Weights of a small transformer language model: no biases in attention or MLP, 856M tokens.
MLP neurons of a small language model. Each row is named by its layer, matrix (up: input weights; down: output weights) and neuron, and shows model dimensions 224-319. Each number is 128 + 24 x the weight over its row's rms, rounded and kept within 0 to 255.
Before each neuron's rows, "fires in" lists the words (lower case) most often at its 100 highest values on Wikipedia text that the model never trained on.

fires in: "the", "was", "is", "this", "a"
L2.up1649 [ 90 133 175 117 115 137 146 121 131 124 147 119 105 117 118 114  79 115 107 134 160 120 138 141 125 108  91 110 118  95 114 148 141 148 138 145 124 147 148 133  92 163 144 155 103 120 169 131 116 122 140 143 146 112 135 136 119  74 168 113 146 149 120 114  93  70 152 128 136 165 127 136 125 146 134 123  97 101 138 183 110 133 115 183 105 143 124 135 140 105 154 134 134 105  92 139]
L2.down1649 [138 146 119 187 145 165 114 134 198 156 142 133 106 125 121 138 166  99 105 104 109 123 146  85  96 154 147 138 118 129 100 144  90  74 101 128 169 100 130 146 104 142 145 127 128 100 156 143 159 130 155 130 138 137 107 101 119 122 149  83 126 153 134  99  95 152 158 125 139 122 123 102 152  78 109 157 131 162 110 122 114 118 117 175  79 114 140 139 112 126 161 132 169 145 152 128]

fires in: "when", "as", "way", "if", "more", "website"
L2.up1871 [158 119 110  98 148 164 123  85 102 179 126 134  65 123 151 130 116 152 102 115 142 117 128 127 140 106 155 104 156 134 128 146  84 113 121 139 166 180 105 163 125 124 166 147  67 143 116 146 108 101 118 171 131  88 116 148 137  71 118 129 154 110 106 114 124  82 153 146 128 142 118 142 156 154 114 150 163 105 112 156 122 103 182 106 106 143 139 148 119 136  99 150 145 160 116 120]
L2.down1871 [163 144 131 138 167 102 141 131 117  98 113 113 131 100 130 149 113 114 182  81 148 117 149 154 168 145 101  51 139  68 129 183 139  76 138 123 104 176 134 133  91 110 129 158 105 113 134  86 144 102  98 147 103 123 130  97 152 131 127 135 152 132 125 132 132 141 106  89 181 124 104 164 121 160 125 110 144 109 125 151  89 123 117 112 112 134 136 154 145 127  63 153 141 138 148 132]

fires in: "well", "work", "he", "so", "works", "research"
L2.up1818 [106 154 121 140 152 144 148 117 113 127 166 126 150 116  82 169  92 110 138 128 124 164 116 104 129 151  61  86 114 158 139 128 145 138 154 170 167 157 137  95 115 134 129 135 107 125 145 124 120 141 118 138 169 134 108 110 165 106 169 119  79 160 117 107 125  97 104  83 119 151 112 198 159 125 145  93 139 154 103 141  76 148 133  95 129 124 115 135 149 127 138 137  71  96 159 122]
L2.down1818 [111 143 115 135 103 118 168 128 149 135 138 118 131 158 112 151 114 109  93 103 178 142 104 155 144 121 149 124  92 163 123 160 101 139  74 136 121 118 100 120 126 110 137 151 122 158  94 157 125 154 170 150  78 135 141  98 130  99 120 120 188 134 139 179 183 168 142 115 134 112 131 100 105 144 137  83 157 108 154 112 132 174 156 149 149 110 111 131 127 110 129 123 138  92 122 150]

fires in: "had", "than", "never", "have", "if"
L2.up761 [ 96 121 118 153 119 166 137 117 157 106 100 149 135 171 110  83 103  97 165  94 123 141 112 132 141 122 101 124 136 139 134 121 145 146 131  96 115 135 152 139 109 124 135 121 104 127 170 139 137 106  98 119 123 111 133 125 159  98 131 117 150  94 135 155 187 117 158 152 110  98 147 122 128 126 140 109 147 154 189 142  81  98  94 129 127 137 128 101 146 112 136 121 129 147  80 137]
L2.down761 [121 103  74 100 117 134  94  91 107 120 161 105 162 117 115  68  85  71 144 112 146 111 130 133 141 146 160 122 147  79 107 106 165 150 101  69 137 175 113 153 145 114 136 143 129 113 107 125 162 129 115  94 106  97  99 144 172 155 144 142 143 148  93 136 146 146 132 111 151 153 121 111 145 110 128 109 176  90 153 176  92 105 166 142 105 145 132 135 129 116 142 147 134 164 103  90]

fires in: "party", "conference", "team", "association", "centre", "front"
L2.up1016 [144  65  97 120 127 140 120 182 107 173 159 105 136 127 127 135 125 134 105 102 197 166 112 110 119 120 117 108 130 113 152 119 137 141 123 109 145 132 127 116 148  95 123 119 139  66 125 115 134 114 133  69 146 125  98 138 118 141 152 142 146 131 124 106 146  97 150 148 128 111 140 118 106 146 140  94  71 148 110 117 113 161 112 160 155 114  84 117 162 130 131 100 138 121 113 121]
L2.down1016 [141 113 139 145 172 144 127 166 131 127 158 112 134 103  81 122  95  88 147 162 118 131 146 138 118 122  83 126 138 121 134 147 154 141 122 139 137 115 198 134 141 116 110 140 122 115 139 106 122 160 123 132 106 120 145 114 145 130 166 155 101 145  98 168 113 153 183 118 105 136  84 112 117 119 136 114 144 119  91  74  86  78 128 148 136 130 113 140 124 168 142 164  89 170 130 149]

fires in: "born", "left", "lives", "street", "life"
L2.up603 [102 173 113 128 112  89 144 110 124 179 122 167 118 126 127 151 140 124 112 133 169 125 129 134 105 129  75 139 109 131 134 147 173  98 158 128 134 183 145 117  66 125 112 143 135 116 137  79 126  49 147 131 131 119 124 156 113 117 139 145 138 111 124 152 125  97 149 127  87 131 161 114 117 120 129 110 174 114 104 172 111 119 132 110 144 140 106 153 145 114 109 155 110 120 135 134]
L2.down603 [ 93 151  93  79 132 134 128  89 108 175 139  93 136 102 107 133 109 144 115 128 138 114 146 156  93 126 101 116 100 163 163  99 143 132  84 154  73 139  92 134 141 127 121 122 132 140 122 129  93 102 134 129 111 107 157 156 143 135 115 144 140 147  78 148 130 131 109 145  96 101 120 115 121 131 124 113 103 153 103 141 119 124 168 119 150 127 123  98 126 129 132  85 167 142 124 126]

fires in: "title", "round", "pos", "following", "fw", "match"
L2.up791 [131  83 123 118 149 110 101 202 127 129 111 107 144  95 162 128 136 115 144 113 138 128 151 119 138 116 118 137 112  83 163 107  89  83  84  99  84 119 126 127 134 105 150 114  93  65 142 143 125 141 122  87 148 117 160 111 124 142 124 129 118 136 158  94 158 113 137 151 142 104  84 172 163 106 139 146 122 150 107 118  98 133  85 145  79 137 141 123 147 124 140 140 119 159 113 158]
L2.down791 [125 135 132 117 138 142 144  92  76 148 167 150 130 170 121 101 136  97 149 100 143 156 116 128 118 113  85 161 126 104 160 158 140  82 157 127  91 149 142 105 163 128 158 127 142 183 113 117 136 116 155 137 141 133  97 153 107 141 160 130 149 156  99 145 146 178 122 133  98  84 139 134 113 144 131 122 157 118  97 130 101 152 157 146 121 132 154 130 122 114 102 154 116 110 174 131]

fires in: "also", "only", "thus", "from"
L2.up881 [161 107 133 153  64 136 107 103 119 140 125 127 126 137 105 115 111 154 170 125 117 110 123 134 118 135 137 140 124 148 132  59 127 139 149 120 133 135 139 104 132 104 147 129 116 114 136 167 116 164 133 116 134 117 144 138 126 118 104 172 135 148 120 132 129  90 140 138 152 144 113  96 138 140 124 159 112 175 146 152  76 144 172 132  88 133 123 123 135 126 178 138 123 112 107 123]
L2.down881 [148 140 109  98 105 148 158  85  88 171 167  78 130 148  78 166 105 130 164 145 132 140 190 125 136 111 129 119 142 149 106 133 151 118 129  96 185  61 154 113 144 121 141 127 144 136 150 160 176 183 150 163 141 115 118 150 121 181  92  74 124 104  75 145 187 168 161 142 134 155 124 111 113 157 117 157 141 150  99 140 108 137 132 116 112 142 145 122 144  78 128 155 129 117 120  97]